{
  "n_layer": 9,
  "d_model": 704,
  "n_head": 11,
  "n_kv_head": 11,
  "head_dim": 64,
  "d_mlp": 1408,
  "vocab_size": 30230,
  "activation": "tanh_gelu",
  "norm": "layernorm",
  "norm_place": "pre",
  "norm_eps": 1e-05,
  "positions": "rope",
  "rope_base": 10000.0,
  "rope_fraction": 0.5,
  "qk_norm": false,
  "attn_scale": 0.125,
  "bias": "all",
  "tie_embeddings": false,
  "parallel_block": false,
  "init": "trunc",
  "init_std_qkv": 0.0253,
  "init_std_o": 0.0,
  "init_std_up": 0.0253,
  "init_std_down": 0.0,
  "optimizer": "adam_variant",
  "lr": 0.000369,
  "beta1": 0.95,
  "beta2": 0.98,
  "weight_decay": 0.48,
  "lr_head": 0.00545,
  "grad_clip": 1.0,
  "warmup_steps": 597,
  "schedule": "wsd",
  "decay_fraction": 0.268,
  "decay_shape": "linear",
  "final_lr_fraction": 0.05,
  "batch_tokens": 131072,
  "seq_len": 768,
  "doc_mask": true,
  "train_tokens": 1358000000,
  "steps": 10361,
  "dataset": "wikipedia_en"
}
MLP neurons of a small language model. Each row is named by its layer, matrix (up: input weights; down: output weights) and neuron, and shows model dimensions 432-687. Each number is 128 + 24 x the weight over its row's rms, rounded and kept within 0 to 255. Numbers have three digits each.
After each neuron's rows, "fires in" lists the words (lower case) most often at its 100 highest values on Wikipedia text that the model never trained on. A number after a token or word is its count.

L2.up98:116112132119121148130122102136134119129147134107125121129126171091163123125094109096168071091115108159118142148132136092134081144177075098123158167114144133163114152121102118133179144125142132177153152147157121130096108128102123190155131138151097101162142141144133105115115112152141135137126146118075136091131129146122092114149113138124145122144132146077078119114143157112097111142131116102135111120131150162107147128119151101085162156100111109113106137115130155120136179110126122147159172129157123143136107096102101167124140128139186106145143138082159131146079128136105152130116133134159123141124093153142145142185130140095129137105112171138165115164095126107134150123110111074151105109119172148164102133155115115127126124121162178175098123134124083086126159126153119
L2.down98:098129113161134176114101172121143125138132131144112154170154108121095136129116108136114176145188148110149131095142160152106137118095131126137088105103121101103154115138103118092094133118094130111122138146121108156113103105175174110081139124116142157108147120126171133160131140146111137089124134129146101167092137098112116144158152111125109138103139073138199152136122153163134151101141123151132171104160073086138095122126107125125103105137121178132151140156107137083130122146152140108094097107125138123131149141112120085127146109137089133080120124152121114087194136091132117105135134104143139128121139094078077129134160138142097166121128117148099125131154123154112124097154126127138153121126124127131147110086146137124113137179093138092171115124123125142182108139152151
fires in: "that" 38, "on" 10, "with" 9, "out" 6

L2.up287:160106158120125156121125167142148093133120124127108065120168168133143113155143110114114129126125140108114120147097139127128137089115133136145140137120103124095076124107104157106149158127118125103119096124148136094140102134121117114172161155112123111092106133102121139123125070137087116130150164177139152132123114068140137139111149157148143135103117185163115142124150157097112104151134144125094144147107117108135150087158092167101113138138134138119123076097093142104108129151170176129103147114148133118141128158164181148094099113113103144129100135138117078131171144136118128139113161148161134106174124175163102128134130134113158165103140155151120161130120161167131127159153084141105074103134104146139108157159119160126116150136046155153168100130115131089161137150162118
L2.down287:159156155145099132110158130152110135148157112165172133149103120114102136072112127120109144113153136111157139132146152094130097157139140154106127120083127142168150119149163095093151095132152145111141100128108108136144138096174133140121152181121133139144142093111128120081204168128143076126119148107160124128123147168122099132131108074122108135131121087125093095162113127139169147121143152120123125140129074143095113143104105134119112124167103155120144147167137109100121158138082130115132142161134142146135119118136120117117160145142115139127102166104086153090112096139124174118142096114079096093100107163102164124131121139131119148145130107097138101120109163099114115079094098133102138169151130127116091102124124125159138161146182134096137100120145142148135103120119079
fires in: "of" 40, "place" 9, "first" 4

L2.up475:108122142093154099092123141109113132142167110099107153111127132124115098140147132134126140146134151138094128131093160149125153135139131123118182100142124150131138127096156144104169130112115146115101170140123147126111104128133141147159129116116114107158141088133138144124102078166111081087138170198111107086120123112159154143161124112133136125116104176144088145096147167136121122094092129146151106123131168109107159130152139144102108114125117127165121101099140122126150137128147176123086146156138122105140156175116171129121131118121150136164112128139149092129187081121109112155145160152135145091129157171173098132142147077161147110154132130142090174153140104138155147111147116103076116108126105147135122125118127113177134139121107165110102100125106103100130103123078149
L2.down475:111122132114096140168125167169129087115128105169086109105111155094160106196116162138138143129174125121105105165096108132112130110116106088141105115086125146113147150167137147096084146113149165116139186157129171143125120143116166115115106116125131131183135108138119128124127128151115128078149155113108108117148134148133145126146154085143153102135104121127147105155148131141144153137105119110110146126161109160089126145097158165121111142095161126117114134109134135125107083133105150156133127123127168109118143152160134132114099134172131145142115116107070097102145117161126102123115124157122127135138128151129159166128153146158136135121144131115125140166154098127136089135109126148122168138111102141146157097151072153126100154120092159175099068124126134136132128160078096
fires in: "of" 73, "with" 7

L2.up601:100106156131138144089168068115116120120146129090143111144135137167132107136123162136105110120182126179089121124148149105115123095120102149132160120120132124200159106088079141103117128093133140131131110142152095098146141124114128144113130141130117133156140162135133169172158136107118126124102159102137101108119148107123140134135118150153133085090144144080154139128120114165114114114107112170129132103098106157112175123115109083164116123121124117117165121187163139133128078096132168124143097124107107154111095146121159157125102150133131132123097113131141089093077101129138097140131155103128147152137153087162083112134160136086125178145101121077128131092126111107097115135075128088101100102143124090123092165126163159135133091139101137139086127141134099179132100135114143
L2.down601:148117114149128161155181108094129126147198097176161128193158122135123090136113159162093154136100100125148175093147117153174157090146145139101104142130129131144138109127161127120139115067121078050136131138117141127163181098118122129109109150133145145125159131140173105125118146162146111138124167091093130135176137175115121106118103179159075101142107115109138166120144108122109105079111080126132121116146133095155122143131149084142153153121118102115105117125155110110087138092161111130134113079135103180114138126102188111167141103101117100150119174125145109177164108116124132130106116129094151111127110114136106130136119150109137182136175122116163123132125124085122160136141120108124093107131157091104108132086141119171118130147112130120117127106115119080153153103158172
fires in: "of" 41, "changed" 9, "left" 5, "from" 4, "opened" 4, "renamed" 4

L2.up640:138096160134111093093128119136134078114119153210112118137104103123108069134143137109104111124109089128125106110162181113099150145102112143175127134153084120171132090130142147127112119134147106114092115149090151131151132158136135140123135137093100128138112104095082118137164099116099111143167152142074077141147111070152116104147119152103136135124142188128103127117157124166130112131131123104140139131153134152130124155144095065116131142111152115139126084108136153136130099122149124114108088101112160165087137207128133141178161136111139136109129155166128134152172113150107141113132113164151130148145139117118118121162138107124126157130078108136119097113139108122091101131084148180143100127100140123123145120166163147113108145178129152127109140165111128146173098153127140
L2.down640:156168125108083126096137127108080125107112131112131122161119141088153140152139119200135104146105126097145102107103123135138141124137092211150182126078144147135167114127125119132149077128123093117137130154140147110115134155068095154099158153162146139084144089108151121120156128131130138164142084156134184140136148142126151124168146130134137137157120145154117093101136090132136137136144148132110083162142121103116156131187166119131139143096161137111121125128104139169127128097132149096133120114103122167101131156114129108150089152135102125113156112118135100158179105094120151108119130104123151127136130110130138120160157108139132134152138105059125085104126148112132095151166138116143127090139135112097120172119143098130151147105172131113094108193124122145131103133145097
fires in: "of" 63, "is" 13

L2.up1099:128106110111130171150158129184075129127149130155126156117146161110090117129133123115161112134147096181118049120154114108120130131174139140163130113135156071136130134105157095154178123108129107123118133136105160109123120141158149136123130157161108104151098124098125111122121086108087135123129143129172114131102104077114126131142148114126089126121108112121102142132151114155124147090095133131146107114155081148139116146131112130107104135113144135102116141118133129170152119118113175132118122114087135179127140136143135126121142123144162133100118184101101124164134097129123159141083110134137144094128114099127082104103127122102140200100113136134147119106084136128121094141132127169138167115094095130129095168150091152149098108137151173125116163148102104093151148136177114
L2.down1099:134112135109159150114110125163095139152155125123090172111149140108159100142146112118171151123157117117166115162147131146136127115134130175137151098092129157123124154146138096108122131138113134113092129131111135097154114107106168127110108104175161154145130163118147117097109092124085137101095142114071149146128130120150135116150155164115096097116113096107169111130120106112089128105126138133175117127152127104096136151118131119138122135150126141132133133141196162135104115126139125130140159099118149129141099129118165128138139088096159135105150097146170133125116127120107149111091132109111148166119116087175130136128111103146089133148125088161146144140138116180138094155132111107109112126102159106091084105126137116156076154127157135110114158128148128138123125118085162
fires in: "of" 54, "school" 4, "united" 4

L2.up507:170109131094123103159149144090105120175160104176124167092144161147076130139098110109147100126184131152124102138175131128098082093102113119130113112125118130182150132162117141114159162106113167114139149088123107136135125136122115136110111094099059096140110124139088136139125130102146124097129138123139107156116094129115104149160134085162136104161117096145096183121135110142119127100066143119119106113111107115162134136135154090084110147130124153131142105146122104102128153135103135137106149156133145159106162116111158162167123130101101085170139163122114158153143140126112124109168118112173117089117149137121114141134142075037196150101137129153111141135125102112115144125104122109094139158124159100145091152133118150128138141139126119133133112140132129101096167136105151
L2.down507:119141103142105109139085127124150115154152088133154134101130162132117143118131136174138138104125114137168104138144122097159137139147089155120093158191113108114156112075097155151163102134145119149129120133087108152146132090142104077152110076146087149144157135087151104114115143101145119110142147071122085168126155182138070092153113127149145097150140141135138143174113100105149163139136147121073135117152155119154165159123105150140100109152131117149127155103112102102091158179141108153127092115123136126072163098120138126118160123140089110143112132105135135081164131103176112078159093091164146146143153103123122144108124107139120156136111119164124136116125125125113139138157121144158155112147153066134064119126123145101130109149141091149142146094146111175171120130137159
fires in: "that" 19, "on" 18, "lead" 7, "what" 7, "same" 7, "there" 5

L2.up1379:125091154084131108105127137123101121142133125142131114140097154135142100100109078129153128113110140122103148127113115164145110114070161117076126102068124149138140161136117149108130138140085133110093105123133154134121127102106155148152129134119143071106102147105137130165103074132111106111126185149096109133140098123087110125123112095139124119143122136149094120094143123140104084105153147146155127148162156112100144113162126112156128126185151148128100078117105157161143134096098118137124150132184127123151108109141165109169179099114137147149149104165095131154159128156154079129158146163111113120122117175084149143154160186131122148139151127143134123146137084153148132158133132131145155132172111091107153149111088132122107129152116137132124135149085147128088138095115105
L2.down1379:142163116103125108149122103089146108147121166117103130159112110107139138087136118103150158136100102141165131129113170119118111117143179139144143146141127108160153094131192136126129113145117173158144144119105089100157112123123099162179102118143140086162115140147132139140153140154145123126144193140101095149104135143141069159117124103112120185158146131124111175158142140114124140134135137165133107083108135154141175096115092131132130068107110108118133127102155136130096118124088127120108141136152172130121162128062159115094128124155129132119098120087166116109137105097091126155101137123131105157092114091151134166110126090124160119096151167123121133099069112127163146113124122144120098149170109130146115127125145126089168130184121146171151070116145202100157105115111093
fires in: "of" 29, "in" 9, "timucua" 8, "he" 4

L3.up559:145121156116145177097126133139049149123162144142154140170143120101127161110084141148142144120112127154118145126180077055153113159149110101127167136158137135143129123137133133145104137167091128146117124137135087102130083153116135163119147121145115139137136125099173117135115162139123141110092139079122108154140124114125124096147123150148129140115122148087144121160132102170081109100099119116123131106100112077125149120141140098124151123119088052114132123108142103102137126132113116081131128152128163115089124112105133126111150132126108117136087140129122108082129100107121146143087156107186102140151089147148120111126177116126149126128130103127083136111136128140161134160100116093126132103139129099097093145184141172153143115115184161136116103134122110158111171128084160
L3.down559:103120139162160086131151114138105119161119125158172152127106161087106144133159106161142098134151169135065144132107124071133157132116113094102101146151092129124101172126108090149152156137135116080122166095106099156067095107128125113140150136141099153123104116156132145115083108109158117124122141135113156168121139168150122142116124079125165109132217125156102121130116102153101129131121119125121148130178155159159130115088109135152078102141148110117134150124137101117148119098132150107088132140144150134131115128155179110134127104081124152115158115123101125130142132125143178179096159145143124114091128124156135124070158107139130101124137116083157128171161137132126105108111087117112166147147137116160138084141163118189115136159138119109144154107139087113087126178151101
fires in: "at" 36, "along" 15, "on" 14, "above" 5

L2.up1065:103115147104165133126113083103068119155134093157103127153165150141116137150089137138145121088128107153090127141168144122131143175119097121111168125084119127150140138148114144110123161107109158154138158141133143173133154148090110138139136134134152118119122130158184168151087102090137160108138131104122139132129104152100121127146119131140097132152103158142118147106110137116108143105123130118129161111153118126110163145202117147117160134134138106151130133135105144138139107132124143161117148098118139116143108109130151138125136105102107122135114138143140156093150091094091125165152099130178130132115126124106156135150141112162086148112161134121140102132138122118112141087128124085151109117167183108086107116154153098132144148157132107157132155127113136155124141143114170
L2.down1065:169163122138127159101147112132143156118147130145109184143115180128135121123129140143099153110122114111127142147128123107132142117105093098103122132069128131114161110128099160125153150109130132099113157071109159114120137115119153091151116107174124125131155141120131112170130138157105123142078141134094108169131157109128180140119117138113119105100162146146124142162147131123122149115097139068081130141129115092171150107104106157130116150109100111176136146170158121096104123149104135095102141153161126093122144153176127139080094072097113135132119206097151126111158137126125164113117151098157147115161114144108141133088180109104148122132154092098127135096147136108123120160097141111166109143148094110121115143120136135113152166138122124104127150152181136124090165086099136
fires in: "to" 16, "near" 13, "of" 13, "on" 12, "along" 7, "from" 4

L3.up333:163094122124079132129119181108149140121096109120115120137158138147139093130117172144144116133122104142101116125127140117132121151147145088096127124154156122120184107120134141130101201127155159096082109144113120136115113160144180149131172125117101094123116127122120141119091123071130119159187192109138068120146131097146181101137139127145107104111120188152101138179127164086181127089092107108144110090115137151133122133175169130126110159115091108126120118101112135119169152083143153140121053131130159117098126131121120135092107076118125120103093132112118110143155138117094111150170104120153121097153140149098119145157145113092172157116130127144135147148105123162101160103170110134147113140129132106122091142127120095133131129133139129150111108115116132094144174122102114
L3.down333:147119134117138128112195112107106092110079140119117098139154116174122140121064127156094127139138121112103108136137154131159117155160138141138144128109106129131132161116106124151159123129103142189140140143125103115131126156142071104134088213136149105114122138117134139139128108167158122086129140079144171129119115109126119110149128154096169152162160119105152165130145143123076103149141113127110137152129105103131093104091121130134105073118148117115145130145102131157108116164130094109141118136181086132158148136119132079143138147116147133140132149145133181179139155136123139166116117154110136084144158133142136119159121118100141126121114144180155159078084108122117136135103118119129114093126139183136159152136146126155121111150159163093123151077137092163130075122133143
fires in: "year" 23, "best" 14, "an" 12, "time" 6, "date" 4

L2.up679:149086139177158115151105117104134080126153142112166138138153115106104086119131111138140117100143120136140120114133141115118117212129128141158149150171166100117097116101142130119172144109140090122110157124129148162126121105150129151117120136113120098135119179149106173143108128111101107071127116144123151152106127075142122119124138116160140141128137175140140142139164119132108128130118151121161162118080136172144116144144138086116126177111076162147151096179116083134136139127131154147125097146110148135145133118149102134120153136127138118090134117160126131121092107150120128125118142135121129113101110126148065125151121112133112106145116128117140136103135147104110108112118153159155129131132073113106143136190123134123157124148142160192109112134128088145131117124075143
L2.down679:111136117147130185148112144126100154103143134106105128142146120100166098147147140112156164116130130128119131111134134098138083135090137152097170140113132112146120148141128125083139154131125124107127100113124174092163179097155149097128153111164106100095152172126145130116105115138116166128128092124113121125115129114110185145118163142119118133167096148126138144041122149113137048108156117139079120149167121114147099117114149115177123131078125143123104145085173126115161144141128132079137111122073127072145075146120112070107092108123121081179138146144120138138119131125110103142157135184078124124133077103178148126120119175127154140121159119167169120150143113131104119143149139096130102130181208141112122118152105091094149067173159134163114130150117090127143121142137139
fires in: "of" 50, "from" 4, "with" 4